From a checkpoint of a small transformer trained on Wikipedia: untied embeddings.
MLP neurons of a small language model. Each row is named by its layer, matrix (up: input weights) and neuron, and shows model dimensions 48-175. Each number is 200 + 20 x the weight over its row's rms, rounded and kept within 0 to 999.
A block is one neuron, or neurons of one layer that tend to fire together. Before each block is what it responds to, as a language model described it from the Wikipedia text at the highest values.

Description: Space before numbers
L7.up56,190,201,193,190,189,177,175,215,224,157,197,208,193,207,214,209,196,255,239,176,230,207,214,169,186,185,206,170,166,234,200,225,187,217,196,176,215,194,196,144,246,168,227,192,195,195,203,199,199,179,174,220,203,194,206,197,195,193,199,198,196,185,180,182,164,209,170,198,201,172,210,198,221,207,213,186,220,183,191,216,185,219,196,224,205,244,190,224,181,195,207,211,182,186,205,202,182,189,193,190,204,191,233,233,220,182,177,218,187,204,169,169,199,222,178,201,202,207,227,182,197,213,180,157,220,215,193,255
L7.up381,208,228,170,212,193,189,189,184,189,223,200,226,198,221,148,205,211,210,203,180,193,223,207,226,209,186,190,244,209,195,206,238,193,206,189,204,253,219,243,205,165,199,185,169,201,207,176,218,185,226,205,204,211,205,166,198,168,170,224,182,219,208,166,210,173,214,195,208,190,204,221,187,215,218,160,221,194,225,169,202,222,205,191,206,169,200,198,185,171,197,162,219,151,178,192,181,197,221,211,231,214,197,223,195,182,231,177,158,190,209,195,188,184,212,188,217,192,204,212,219,210,177,231,207,220,174,235,220
L7.up406,198,197,176,217,211,183,206,198,216,172,236,218,250,204,199,190,162,226,180,182,182,198,205,209,176,179,207,193,197,222,178,219,235,200,219,187,208,209,193,210,193,171,212,198,186,199,212,178,174,201,177,196,201,162,192,190,183,192,203,200,218,191,197,192,224,231,178,201,178,202,231,200,172,217,213,177,240,239,201,175,215,232,167,179,216,194,231,177,194,198,196,166,188,193,196,209,202,169,216,199,206,247,206,224,193,200,192,226,177,232,220,205,174,179,195,179,217,186,179,198,188,230,181,192,220,180,175,201
L7.up508,238,249,216,206,185,162,200,183,191,169,178,180,212,213,181,170,205,192,177,188,227,184,193,229,194,204,211,208,182,227,243,220,214,185,226,197,203,179,217,196,180,186,210,197,201,202,202,193,205,212,180,191,219,220,182,183,199,187,200,202,210,225,204,188,216,218,142,232,195,179,238,200,193,195,177,229,195,203,207,201,178,237,183,225,166,156,209,205,198,188,233,193,210,194,185,182,219,178,251,177,211,220,194,179,203,186,179,209,260,203,208,206,195,199,185,202,209,211,237,222,171,191,186,207,205,176,201,191
L7.up563,183,201,189,220,162,206,192,225,186,176,194,205,181,193,175,213,171,194,188,194,221,171,211,209,185,222,205,186,199,221,228,208,186,217,222,198,204,186,224,174,246,222,209,220,210,204,223,206,198,160,196,186,174,216,153,193,185,197,204,206,204,209,193,188,220,198,177,196,185,206,176,216,235,165,177,201,219,225,195,197,225,212,169,157,211,154,162,200,209,203,197,178,176,199,188,179,213,183,194,164,217,211,222,204,207,197,172,219,254,198,174,195,162,241,200,206,246,199,207,230,194,200,174,197,240,169,216,191
L7.up663,213,216,172,235,217,180,190,193,186,210,238,220,204,219,211,220,218,219,215,164,198,165,249,211,175,210,173,167,209,183,222,200,243,196,199,220,223,159,214,175,178,168,231,175,152,202,231,199,181,198,177,213,169,198,187,201,162,191,179,185,214,207,222,214,194,219,166,206,216,199,188,225,192,208,235,218,223,214,207,199,230,211,213,212,183,182,209,178,189,201,180,192,172,198,209,219,186,221,171,175,212,201,211,211,156,182,186,215,179,204,177,159,221,209,217,180,212,212,180,247,171,208,197,209,200,193,204,197
L7.up765,208,220,213,210,228,193,181,227,208,195,196,209,213,169,225,188,240,229,209,208,216,211,214,213,217,212,230,209,207,204,189,200,213,196,230,188,225,203,171,190,176,213,178,195,194,141,201,195,175,200,187,199,192,194,232,176,182,172,180,172,230,189,224,227,176,208,242,168,185,193,163,207,181,201,195,194,224,216,200,206,208,192,218,192,199,208,189,191,207,208,191,210,195,202,184,217,193,208,234,199,229,197,178,216,210,166,195,169,196,205,197,177,165,182,200,213,215,188,140,196,136,196,193,183,188,176,201,194
L7.up812,193,177,199,225,215,179,181,209,208,216,215,229,200,177,174,205,171,199,208,203,214,185,221,218,183,245,215,232,187,179,227,215,189,210,198,204,215,205,194,225,197,188,237,183,228,206,174,187,193,193,213,233,198,207,212,202,201,178,196,202,216,189,240,222,253,216,213,218,155,193,196,193,214,191,165,183,187,230,217,163,214,191,214,226,231,183,176,192,200,180,188,221,196,183,202,184,187,198,216,198,225,205,213,221,187,214,181,215,267,238,224,193,205,195,192,179,196,207,189,190,209,185,204,205,204,190,223,193

Description: Verb completion tokens
L4.up166,220,185,210,226,160,191,158,178,188,179,227,184,201,204,187,230,178,223,167,179,208,208,199,200,173,211,205,215,194,208,181,206,192,206,218,217,185,180,201,220,185,141,181,224,180,236,196,182,221,181,180,223,206,207,196,226,199,162,209,171,201,204,204,221,211,208,189,190,214,223,221,209,209,207,204,190,247,203,179,208,207,178,189,213,191,212,184,216,204,187,197,214,214,194,200,206,175,199,185,221,207,207,215,203,230,194,155,157,203,196,185,199,179,164,230,202,161,144,233,219,197,197,200,211,218,177,217,189
L4.up242,227,202,176,208,189,183,219,185,206,188,217,199,182,216,213,219,176,206,190,213,219,229,187,204,206,220,216,208,180,184,198,179,203,227,204,166,172,193,241,214,203,165,181,212,169,203,198,196,191,202,192,207,188,172,194,166,218,200,176,207,161,219,193,198,193,169,172,190,191,211,146,163,220,213,210,152,193,186,193,198,212,191,222,167,235,172,214,202,213,234,222,188,187,216,201,188,174,206,225,219,180,214,264,172,200,189,211,168,207,219,185,224,198,214,198,202,202,176,212,195,174,159,171,174,199,185,200,198
L4.up372,206,176,244,233,204,199,187,162,194,189,193,194,223,182,208,206,205,183,188,173,203,184,184,256,208,211,200,219,193,188,194,219,186,189,198,226,226,184,241,204,211,168,167,176,215,191,170,239,238,205,203,226,193,216,157,169,223,186,211,195,184,184,200,220,194,190,188,200,186,219,189,204,178,207,185,188,199,156,177,202,210,174,194,232,187,208,178,213,198,223,216,190,219,226,205,201,204,202,211,220,205,195,227,193,178,165,182,186,220,211,189,193,221,220,221,225,186,181,238,184,173,193,206,181,194,186,212,196
L4.up442,196,169,203,214,155,203,174,218,205,202,208,227,202,205,164,204,212,205,197,206,198,209,178,214,217,193,199,220,212,199,193,204,193,194,225,232,198,197,226,183,214,147,189,198,195,192,190,220,247,194,176,241,218,232,174,188,206,175,216,193,184,182,200,184,220,221,203,185,195,269,223,204,210,190,175,192,227,188,227,190,179,191,183,210,197,233,163,246,195,231,243,211,205,197,184,209,205,234,210,189,184,201,220,214,206,164,198,183,215,192,204,179,232,201,200,193,193,206,218,184,198,202,217,195,190,224,217,206
L4.up625,204,198,188,219,191,185,190,167,215,169,230,182,172,188,174,219,228,185,168,174,177,185,215,186,205,189,191,232,208,215,207,220,186,202,232,224,183,193,192,207,185,172,211,235,201,231,162,203,195,190,204,237,190,192,208,206,181,219,178,183,207,179,178,182,190,217,198,177,215,212,227,224,178,204,209,181,246,226,182,183,234,187,167,213,173,226,220,212,207,209,213,227,181,205,147,194,190,200,220,192,209,207,212,224,196,194,165,152,222,197,200,156,203,186,219,231,184,184,206,211,189,185,189,245,230,174,202,195
L4.up839,205,226,217,202,171,213,199,210,218,191,186,192,224,183,158,241,185,186,199,161,207,220,233,182,187,202,198,199,183,187,227,209,190,195,200,181,226,231,199,222,248,210,175,220,207,149,199,197,179,192,166,191,213,201,196,175,217,181,178,202,203,170,191,212,207,221,215,202,231,191,195,173,193,221,204,209,230,196,204,212,215,242,196,196,165,229,166,195,180,194,195,173,212,191,212,175,212,217,221,189,216,168,224,221,176,189,211,179,179,199,235,207,204,183,183,209,247,185,217,196,181,189,169,217,187,195,218,198
L4.up889,223,197,202,195,181,212,205,196,199,206,201,193,208,200,170,204,201,201,171,176,183,163,211,216,203,184,202,208,170,207,208,211,213,230,203,209,202,179,184,188,216,177,150,183,185,242,209,201,203,198,204,207,204,216,192,175,207,165,163,193,208,210,210,195,207,183,232,186,208,221,167,199,210,199,188,224,210,243,185,215,197,202,193,176,173,229,209,204,183,192,214,230,178,196,211,220,215,251,181,228,166,193,176,193,229,205,165,189,201,169,218,205,214,185,230,215,172,164,203,224,179,177,207,214,192,189,218,179
L4.up909,209,187,222,233,180,216,230,179,236,191,193,205,230,206,183,220,191,219,187,170,240,199,226,211,201,196,176,210,229,191,182,202,197,220,227,222,221,225,190,189,180,164,192,206,186,194,214,252,198,229,186,258,223,218,204,206,211,223,222,208,204,203,157,203,185,251,197,202,189,206,195,213,196,180,174,232,183,195,183,184,191,191,204,193,195,232,180,188,193,228,236,190,204,190,201,213,236,237,199,234,208,218,199,175,169,191,202,206,197,183,205,198,190,199,182,201,223,236,235,191,197,180,182,229,215,190,203,196

Description: Function words inside titles
L6.up230,196,188,212,205,194,195,211,225,177,212,175,188,164,156,232,177,191,214,189,241,243,208,193,207,212,236,204,214,261,214,195,183,196,212,199,224,159,165,211,229,169,205,180,164,223,202,193,211,206,169,211,196,202,198,211,205,181,217,164,205,189,172,194,206,223,196,224,185,184,241,233,197,214,175,219,219,205,204,211,167,220,196,209,200,229,179,197,240,192,198,169,199,180,191,187,216,198,206,213,233,149,217,214,209,190,208,213,210,197,217,197,226,218,208,249,210,210,226,145,191,213,187,202,222,205,188,176,183

Description: Mid-word continuation fragments
L6.up184,217,218,161,174,190,197,169,221,211,217,187,202,196,195,213,203,180,181,189,180,167,203,224,171,206,182,194,250,218,161,216,170,212,219,177,222,199,194,180,253,177,208,203,233,181,212,174,200,185,188,181,176,213,173,181,213,224,141,192,154,171,219,167,200,204,216,223,204,195,190,207,202,212,207,164,186,205,196,221,212,192,206,185,186,222,180,201,221,186,225,209,200,194,190,192,238,195,199,196,214,202,230,250,184,213,197,173,187,188,211,197,199,205,240,187,192,228,222,201,174,186,234,178,192,198,215,173,177

Description: Coordinating "and" after names
L7.up220,206,219,185,189,164,201,192,187,181,191,225,205,154,174,214,211,205,225,215,234,184,207,174,207,229,199,166,184,208,167,201,193,188,215,188,188,161,162,211,230,214,167,204,178,215,204,194,164,229,208,182,198,185,208,191,221,187,223,222,177,213,200,197,171,196,197,187,227,198,220,203,188,214,227,178,202,181,203,223,176,191,200,202,164,247,194,177,215,218,242,214,229,173,190,201,190,231,208,215,209,157,192,178,238,223,188,193,174,202,202,191,196,221,199,187,179,187,166,165,215,201,191,249,232,211,202,225,188
L7.up513,186,203,209,197,189,185,190,210,196,179,204,215,182,222,175,160,204,245,161,206,195,168,166,174,192,227,180,186,199,175,192,199,194,213,165,191,184,190,173,183,221,201,223,191,247,195,206,193,209,185,203,212,184,168,191,182,180,190,200,166,191,193,239,202,177,182,167,167,192,227,208,152,225,223,171,196,183,244,178,168,200,184,212,213,244,222,174,202,230,203,218,181,179,189,205,224,217,191,208,214,160,197,203,244,187,186,195,219,230,178,201,197,204,238,232,199,195,183,194,182,237,179,194,176,166,193,208,203
L7.up560,205,225,194,207,174,204,225,205,212,200,182,213,210,200,186,186,222,199,206,268,186,194,217,183,166,191,195,144,198,217,198,220,200,206,216,190,192,154,240,213,170,176,223,196,225,207,212,203,191,169,216,210,181,211,166,197,236,220,225,195,243,173,239,175,199,225,190,195,214,254,176,197,182,195,198,220,213,224,190,197,233,183,212,195,208,198,204,233,201,191,176,180,185,170,212,228,227,205,205,209,200,229,230,225,178,215,195,200,211,232,182,170,175,209,214,213,223,176,186,214,184,212,233,214,221,208,194,176
L7.up573,205,234,198,256,213,188,196,222,192,200,216,207,179,192,227,183,215,224,189,221,232,170,194,197,207,167,221,204,209,194,192,181,150,229,182,202,212,215,207,200,208,223,224,197,268,192,208,201,217,204,230,176,203,219,195,174,198,162,196,170,210,195,224,182,188,248,192,195,175,221,222,196,201,204,178,194,194,232,217,190,214,188,214,184,245,216,190,250,211,188,191,192,197,211,205,236,213,191,201,233,195,235,184,192,206,213,231,197,197,212,188,192,216,191,188,181,188,183,154,176,235,189,231,208,178,213,173,232
L7.up582,195,198,219,185,207,193,225,178,207,203,178,193,176,197,194,192,203,219,223,213,204,191,186,173,185,184,205,220,200,188,189,177,157,219,195,187,164,180,214,218,196,190,212,176,249,194,176,199,191,191,205,220,189,233,201,206,209,203,187,197,182,206,181,207,218,172,197,174,206,209,177,194,230,223,163,215,236,178,232,230,235,178,235,244,190,181,199,196,226,200,182,160,250,159,206,195,205,173,195,195,186,171,194,224,216,201,216,189,171,209,207,203,183,216,255,210,178,209,167,221,232,191,208,211,176,244,207,205
L7.up602,187,202,211,242,178,180,191,183,157,204,196,207,248,176,217,180,215,214,176,203,221,198,176,185,204,196,225,243,217,214,198,214,162,250,185,192,171,230,165,201,198,185,202,184,202,181,168,207,206,192,207,209,161,170,187,208,160,215,221,201,203,189,228,208,158,199,208,199,181,200,214,224,211,192,207,213,215,209,195,224,185,201,201,206,196,218,199,225,186,205,214,179,205,201,188,206,226,181,191,235,205,206,193,208,195,234,210,209,168,192,185,203,198,180,187,171,229,224,199,217,207,156,217,228,208,194,202,205
L7.up739,197,199,239,215,206,188,181,198,175,207,209,255,168,193,227,196,170,169,188,173,201,203,183,191,204,220,181,177,198,181,235,203,197,210,178,170,217,196,198,191,217,200,192,181,197,187,214,185,213,179,226,199,188,221,219,178,180,198,202,179,220,190,205,182,210,190,206,196,179,192,201,205,230,220,232,214,161,167,174,178,225,204,198,187,218,199,174,207,198,160,211,171,200,212,216,192,198,212,212,185,241,202,229,201,200,175,229,217,202,208,194,222,237,196,224,195,179,196,226,190,197,183,195,191,189,207,224,171
L7.up778,196,217,212,223,171,195,204,217,155,171,209,186,215,235,227,188,228,241,186,209,208,194,150,207,234,206,206,178,205,180,230,193,159,214,200,188,179,193,173,199,206,186,212,175,205,179,207,181,204,163,204,196,206,194,181,209,192,192,198,207,184,183,205,193,191,230,192,220,217,180,201,207,207,202,184,216,220,210,173,210,181,217,171,203,228,191,202,195,191,188,206,226,209,201,192,193,210,154,232,244,157,209,212,204,186,214,216,244,202,173,214,230,208,172,212,210,219,215,198,186,202,151,193,185,186,221,218,189

Description: Connectors inside proper names
L4.up72,218,234,188,206,180,202,180,215,194,214,184,138,248,199,188,168,215,174,209,218,214,223,174,198,192,189,223,197,228,210,203,219,179,204,220,180,219,214,168,181,215,201,198,184,177,194,226,214,206,151,177,188,187,198,210,218,221,182,203,189,205,203,224,246,214,255,191,238,163,190,210,196,175,183,200,210,234,209,185,218,198,205,189,167,200,187,193,205,189,171,178,180,234,209,236,249,180,186,205,207,190,195,182,189,217,198,202,194,227,195,208,173,182,208,183,179,198,173,225,212,249,215,167,170,195,178,212,185
L4.up121,172,202,190,201,211,211,209,232,190,213,185,172,218,199,188,232,221,233,215,214,192,206,184,218,153,210,209,218,209,175,220,184,174,224,203,188,184,240,191,181,213,219,206,206,183,209,198,203,200,199,203,192,201,201,204,173,197,199,159,185,190,174,206,181,219,189,212,203,184,184,212,165,227,171,197,225,211,230,175,221,178,238,208,206,210,211,175,250,183,212,209,164,216,197,185,200,217,193,185,214,162,216,203,260,231,183,186,212,153,208,219,212,220,225,237,165,187,218,225,206,211,206,197,211,208,219,200,211
L4.up142,178,197,198,217,195,198,208,200,199,181,204,204,232,176,190,213,218,209,180,215,202,187,164,153,207,215,155,177,249,182,202,195,166,177,188,180,219,236,200,205,169,212,240,190,224,207,202,219,176,222,211,222,182,206,167,203,183,170,169,187,195,196,209,214,226,201,202,183,179,165,169,217,201,147,226,199,238,199,194,172,202,192,198,189,195,167,202,235,163,209,194,179,194,204,178,221,235,185,207,199,192,176,155,231,208,200,200,205,224,195,227,209,210,196,200,215,210,169,199,245,219,211,208,199,210,222,212,184
L4.up375,194,213,189,226,196,200,183,154,183,206,201,199,220,190,201,187,216,190,223,187,225,215,194,185,188,228,255,211,215,196,193,185,218,158,205,196,185,209,195,227,195,228,206,159,196,213,190,184,189,173,203,209,205,176,206,201,199,213,197,196,217,214,188,228,210,151,217,154,203,221,218,185,202,171,193,199,181,203,206,211,224,216,192,168,183,212,222,202,205,185,185,166,167,207,209,234,225,203,220,219,182,204,193,198,201,218,201,248,140,207,193,166,211,240,204,178,234,166,189,220,225,189,205,191,193,173,186,164
L4.up483,231,216,182,197,206,206,201,182,203,234,158,190,171,196,219,236,191,205,213,219,232,192,219,194,195,202,181,166,202,178,179,184,204,193,215,176,192,216,218,207,205,205,209,175,228,189,223,243,193,208,218,172,173,185,191,177,193,191,203,150,162,205,210,194,188,198,193,147,187,257,168,207,214,177,194,192,213,186,222,201,218,159,191,205,191,204,209,198,194,204,210,209,186,192,171,202,218,185,191,181,175,187,187,217,248,204,210,218,163,237,195,221,187,227,207,215,194,216,196,185,202,250,196,215,196,162,230,210
L4.up485,204,213,155,197,220,222,185,215,185,184,191,216,219,191,190,182,149,243,172,216,185,208,175,177,198,231,207,191,187,178,199,198,167,203,184,207,176,201,214,157,195,218,195,167,219,183,175,200,241,188,196,179,207,185,180,200,187,187,234,173,192,208,194,208,209,179,216,186,223,223,180,207,163,177,195,177,232,239,230,224,213,181,189,190,257,210,199,231,204,185,177,187,210,197,219,182,197,216,207,225,197,180,189,242,199,231,193,207,167,234,194,205,208,175,206,204,202,212,183,178,212,208,227,187,212,202,176,179
L4.up751,231,221,210,196,176,167,202,246,192,216,205,161,174,193,205,141,187,190,177,220,206,198,197,188,197,213,205,234,243,232,203,215,185,210,219,226,165,198,212,232,200,239,195,180,223,205,190,201,187,175,196,183,217,203,187,207,210,188,207,204,192,177,197,205,207,197,242,186,188,193,230,165,219,155,201,191,173,191,185,190,199,207,219,201,222,192,171,205,215,178,166,186,215,210,195,198,207,211,218,214,185,201,248,189,201,221,201,172,207,183,195,191,230,164,239,204,227,172,207,172,182,216,224,197,209,179,183,165
L4.up935,208,246,175,188,185,230,177,209,174,220,177,164,230,197,214,220,206,228,195,212,157,215,204,154,221,218,155,199,196,201,210,177,207,183,193,221,194,244,204,191,185,207,181,214,200,195,210,227,212,220,199,197,211,198,203,190,223,211,201,172,173,189,210,201,184,187,214,189,161,185,230,219,200,193,213,238,221,185,182,180,217,173,181,197,166,152,216,182,194,211,220,222,184,207,213,203,204,169,213,197,173,173,192,209,228,194,184,222,197,202,237,233,200,195,202,211,180,198,215,199,216,233,196,228,174,243,224,185

Description: Word-final subword pieces
L4.up49,195,205,202,213,215,182,186,201,173,184,210,189,180,197,177,169,186,156,205,230,203,198,235,214,213,191,216,218,194,202,242,213,167,164,191,219,203,205,205,230,198,190,185,169,238,203,179,178,227,183,202,179,218,198,174,186,201,234,206,195,169,219,250,199,189,181,208,191,172,193,205,201,196,202,194,203,202,194,214,185,206,217,205,190,188,215,210,156,221,230,208,221,194,250,211,197,195,184,196,218,191,186,182,197,230,200,214,213,209,245,232,229,176,213,210,200,198,168,201,219,209,203,182,227,169,210,229,220
L4.up58,197,195,178,211,216,188,191,201,255,199,206,191,217,236,211,227,189,193,202,217,182,182,192,199,210,203,226,214,197,226,213,197,180,204,220,202,201,210,216,215,181,167,172,167,177,219,195,217,252,174,162,200,175,224,209,190,208,208,215,188,190,203,225,193,191,211,212,203,181,212,240,205,204,199,164,189,218,197,192,188,188,166,183,210,175,198,225,160,234,168,235,209,149,189,210,209,174,187,185,205,189,183,174,187,223,194,188,213,169,201,238,194,222,239,205,183,184,178,234,212,199,180,194,214,199,213,193,189
L4.up377,179,197,215,203,193,215,168,184,172,208,209,186,155,201,197,232,221,203,227,176,163,206,246,239,170,205,242,190,194,175,241,218,200,224,204,216,175,214,185,209,185,202,201,205,232,224,188,191,205,200,226,182,260,169,167,232,198,198,222,194,207,229,227,185,189,205,198,202,219,238,255,210,184,193,210,191,217,194,197,212,174,226,206,190,229,195,220,204,206,197,190,183,180,185,175,181,193,236,203,215,181,203,193,205,199,191,236,210,201,219,220,216,185,183,209,203,212,202,177,216,194,225,175,220,180,188,202,196
L4.up600,185,193,199,196,226,231,231,199,177,238,212,204,201,191,224,218,206,215,202,222,171,212,198,204,168,238,207,203,209,207,224,197,159,196,194,225,175,181,201,182,157,201,198,181,217,200,188,208,182,196,252,165,178,159,214,195,178,198,192,219,183,181,194,194,193,213,192,188,183,183,213,234,164,204,171,212,235,188,179,193,209,211,172,172,183,218,191,217,202,211,196,219,197,193,186,187,195,209,201,223,173,199,189,206,195,184,175,205,210,225,221,241,193,195,229,232,200,183,176,217,167,201,210,203,193,206,220,187
L4.up622,215,201,178,181,196,201,196,187,188,247,209,211,219,207,219,220,205,216,229,203,193,170,224,208,190,241,201,176,213,211,211,210,177,208,241,200,185,185,191,230,172,214,188,189,181,206,181,182,210,219,195,170,218,200,173,229,200,187,199,179,187,214,224,203,183,225,231,207,180,237,238,205,186,201,175,215,186,180,192,234,202,185,209,223,186,225,208,201,212,198,208,208,205,216,212,233,175,219,182,208,180,166,206,212,235,198,171,195,237,211,233,202,189,209,232,189,199,197,225,218,189,195,210,206,170,158,179,179
L4.up821,199,208,198,180,213,222,218,216,239,201,239,216,225,200,206,205,213,159,207,198,160,183,200,198,209,186,221,177,231,213,202,171,169,194,219,224,173,154,174,243,173,140,146,177,171,205,178,189,202,167,177,182,211,196,191,228,204,169,217,168,178,210,193,212,210,205,192,178,182,179,205,202,189,189,193,221,170,187,186,238,206,198,171,223,175,234,168,206,189,207,221,209,207,223,188,240,203,211,209,200,194,200,226,192,225,186,209,211,224,195,232,208,168,247,207,212,206,195,234,208,185,242,212,186,195,199,183,179
L4.up832,221,217,175,209,233,172,213,177,194,202,188,185,214,209,196,200,191,169,180,185,226,177,239,225,196,209,200,179,252,220,181,228,197,217,216,232,200,231,207,219,199,180,171,155,183,239,222,220,206,199,198,213,199,199,174,209,198,204,200,211,217,208,213,223,204,212,187,206,168,215,211,227,175,198,199,187,230,230,206,197,178,175,200,219,207,221,239,200,210,208,222,194,206,203,223,207,196,201,151,198,177,205,191,189,209,226,216,223,190,229,201,207,187,191,189,196,167,173,227,212,185,215,209,188,160,202,213,187
L4.up849,204,173,210,204,181,198,172,216,228,194,219,243,239,213,192,191,186,171,195,202,212,212,184,198,229,206,206,203,245,208,197,174,165,187,225,184,221,194,228,183,197,202,200,209,201,203,199,184,195,229,205,202,189,202,190,144,191,203,188,211,170,210,208,239,186,207,218,204,183,204,201,240,193,209,182,206,221,200,243,207,207,200,209,209,190,198,231,212,205,232,194,195,228,204,224,185,179,200,185,209,171,200,199,197,204,214,178,221,209,222,214,247,211,190,185,202,199,160,223,215,225,227,165,202,227,176,207,187

Description: Mid-word name fragments
L7.up174,178,215,196,195,220,225,172,178,179,216,224,198,223,218,210,211,209,187,207,189,206,217,231,207,213,210,155,172,206,186,225,186,188,219,219,210,208,183,195,191,182,194,189,168,189,206,185,197,204,227,194,190,214,177,193,196,194,169,252,191,211,179,206,196,174,171,176,207,169,163,247,204,211,197,258,213,213,192,202,236,229,186,185,211,218,176,143,209,184,168,154,203,188,222,183,202,201,223,198,204,179,199,210,187,198,185,177,194,199,201,177,214,165,179,173,221,206,200,166,210,216,211,193,179,214,193,210,195
L7.up293,208,205,169,209,223,189,203,216,197,214,198,184,172,196,190,223,211,189,227,186,177,193,256,186,215,169,178,235,206,211,190,202,204,186,196,199,185,179,190,212,228,204,176,227,162,191,164,182,177,183,205,195,200,183,219,217,182,170,194,194,200,223,202,163,168,202,179,149,196,213,188,202,207,187,194,164,190,183,183,194,203,210,222,200,200,229,189,203,182,228,161,203,203,218,171,215,168,235,250,201,194,189,211,174,218,212,211,228,225,185,187,222,157,240,216,219,211,196,211,207,229,205,212,187,212,173,219,168
L7.up294,217,204,234,199,181,215,197,193,178,208,170,211,198,193,209,163,206,194,197,203,195,202,215,200,197,194,181,211,197,184,220,226,176,176,196,213,185,188,164,188,176,209,219,207,202,190,198,201,227,203,211,194,191,184,166,208,200,149,211,199,202,188,184,161,197,200,204,184,209,187,202,205,171,190,205,223,189,221,184,184,180,221,214,191,227,196,207,232,210,204,189,175,271,174,226,168,206,202,206,208,153,194,199,200,195,221,184,203,200,199,200,215,184,184,200,205,226,223,149,223,215,197,227,195,196,208,192,201
L7.up403,178,231,182,181,171,199,207,227,182,216,198,195,195,216,212,206,203,213,187,189,153,231,228,213,173,181,189,210,216,197,224,195,194,199,218,208,178,206,157,211,207,194,166,215,177,180,165,205,185,209,199,193,215,165,178,216,169,174,218,177,203,222,209,173,198,206,230,193,213,200,202,193,230,191,206,214,206,208,176,237,177,222,182,211,192,203,178,226,195,187,207,177,222,172,215,204,172,170,223,211,169,211,216,206,225,162,178,235,232,210,180,198,185,206,206,206,213,210,187,204,216,231,215,198,195,178,213,235
L7.up428,184,230,165,192,209,142,183,213,195,201,219,201,209,223,216,206,179,203,167,216,195,228,216,190,187,220,205,218,176,216,194,167,223,186,256,229,221,199,226,197,202,204,184,172,175,210,185,190,201,205,184,187,194,209,214,223,200,188,227,207,205,209,213,172,205,181,171,198,201,163,223,190,193,205,201,176,187,215,169,230,216,206,143,231,169,213,207,217,208,158,200,195,200,212,196,203,202,228,203,161,168,187,193,214,200,188,158,172,242,215,223,189,216,226,183,203,198,202,212,188,201,191,226,187,217,199,201,176
L7.up586,218,201,234,199,194,196,163,215,181,178,223,198,180,178,223,190,195,179,189,230,213,186,206,175,213,183,200,199,176,201,224,183,215,196,205,212,133,189,196,176,183,195,188,217,198,213,202,197,238,204,177,185,179,185,166,217,168,175,220,219,199,186,218,215,198,223,180,225,238,211,192,174,187,193,183,209,199,238,201,174,231,182,160,216,232,182,210,237,220,174,199,216,199,203,199,213,182,212,213,200,196,174,210,187,188,164,165,225,193,182,165,153,173,221,181,203,184,199,177,184,197,182,193,226,158,195,178,194
L7.up638,205,204,191,189,178,189,181,209,197,205,198,192,221,203,182,205,205,195,218,196,192,239,219,179,187,173,180,191,185,200,179,163,212,182,170,188,205,190,168,204,234,221,239,204,213,224,187,220,182,210,218,189,222,184,196,191,195,147,226,155,217,209,204,185,200,202,189,175,223,197,185,198,231,201,238,229,182,240,173,239,212,223,192,198,206,183,221,249,199,200,223,169,193,189,204,197,178,213,218,218,206,198,224,233,188,170,196,179,197,206,189,170,185,169,227,178,196,215,167,216,180,207,187,191,197,178,203,208
L7.up826,190,214,209,163,208,164,219,198,170,254,227,193,239,169,200,180,210,237,240,208,214,198,228,205,188,209,214,180,197,214,196,239,195,185,204,235,167,216,184,179,188,191,205,222,191,159,196,191,193,219,206,192,183,182,206,245,214,175,228,200,207,232,215,191,176,201,209,203,218,159,218,191,225,201,195,213,194,201,229,195,200,210,199,229,209,204,174,232,223,190,169,231,192,225,230,189,187,197,183,182,148,199,218,190,205,175,181,225,216,204,182,192,197,224,199,208,211,213,189,180,201,194,225,224,202,194,185,217

Description: Mid-word continuation pieces
L6.up478,180,201,183,213,211,190,185,235,187,200,204,192,218,160,211,201,184,230,178,234,230,188,198,194,215,212,229,198,209,206,189,200,198,182,208,187,231,183,173,215,212,166,190,225,200,172,200,222,209,223,180,227,160,195,219,201,220,178,225,196,213,216,208,218,195,183,169,198,187,210,174,202,190,177,206,185,204,161,201,220,192,201,174,192,185,225,201,220,188,214,215,215,189,138,169,191,230,176,195,164,207,196,173,199,226,163,170,241,212,195,170,171,174,180,172,191,193,187,210,246,194,216,198,195,222,150,235,199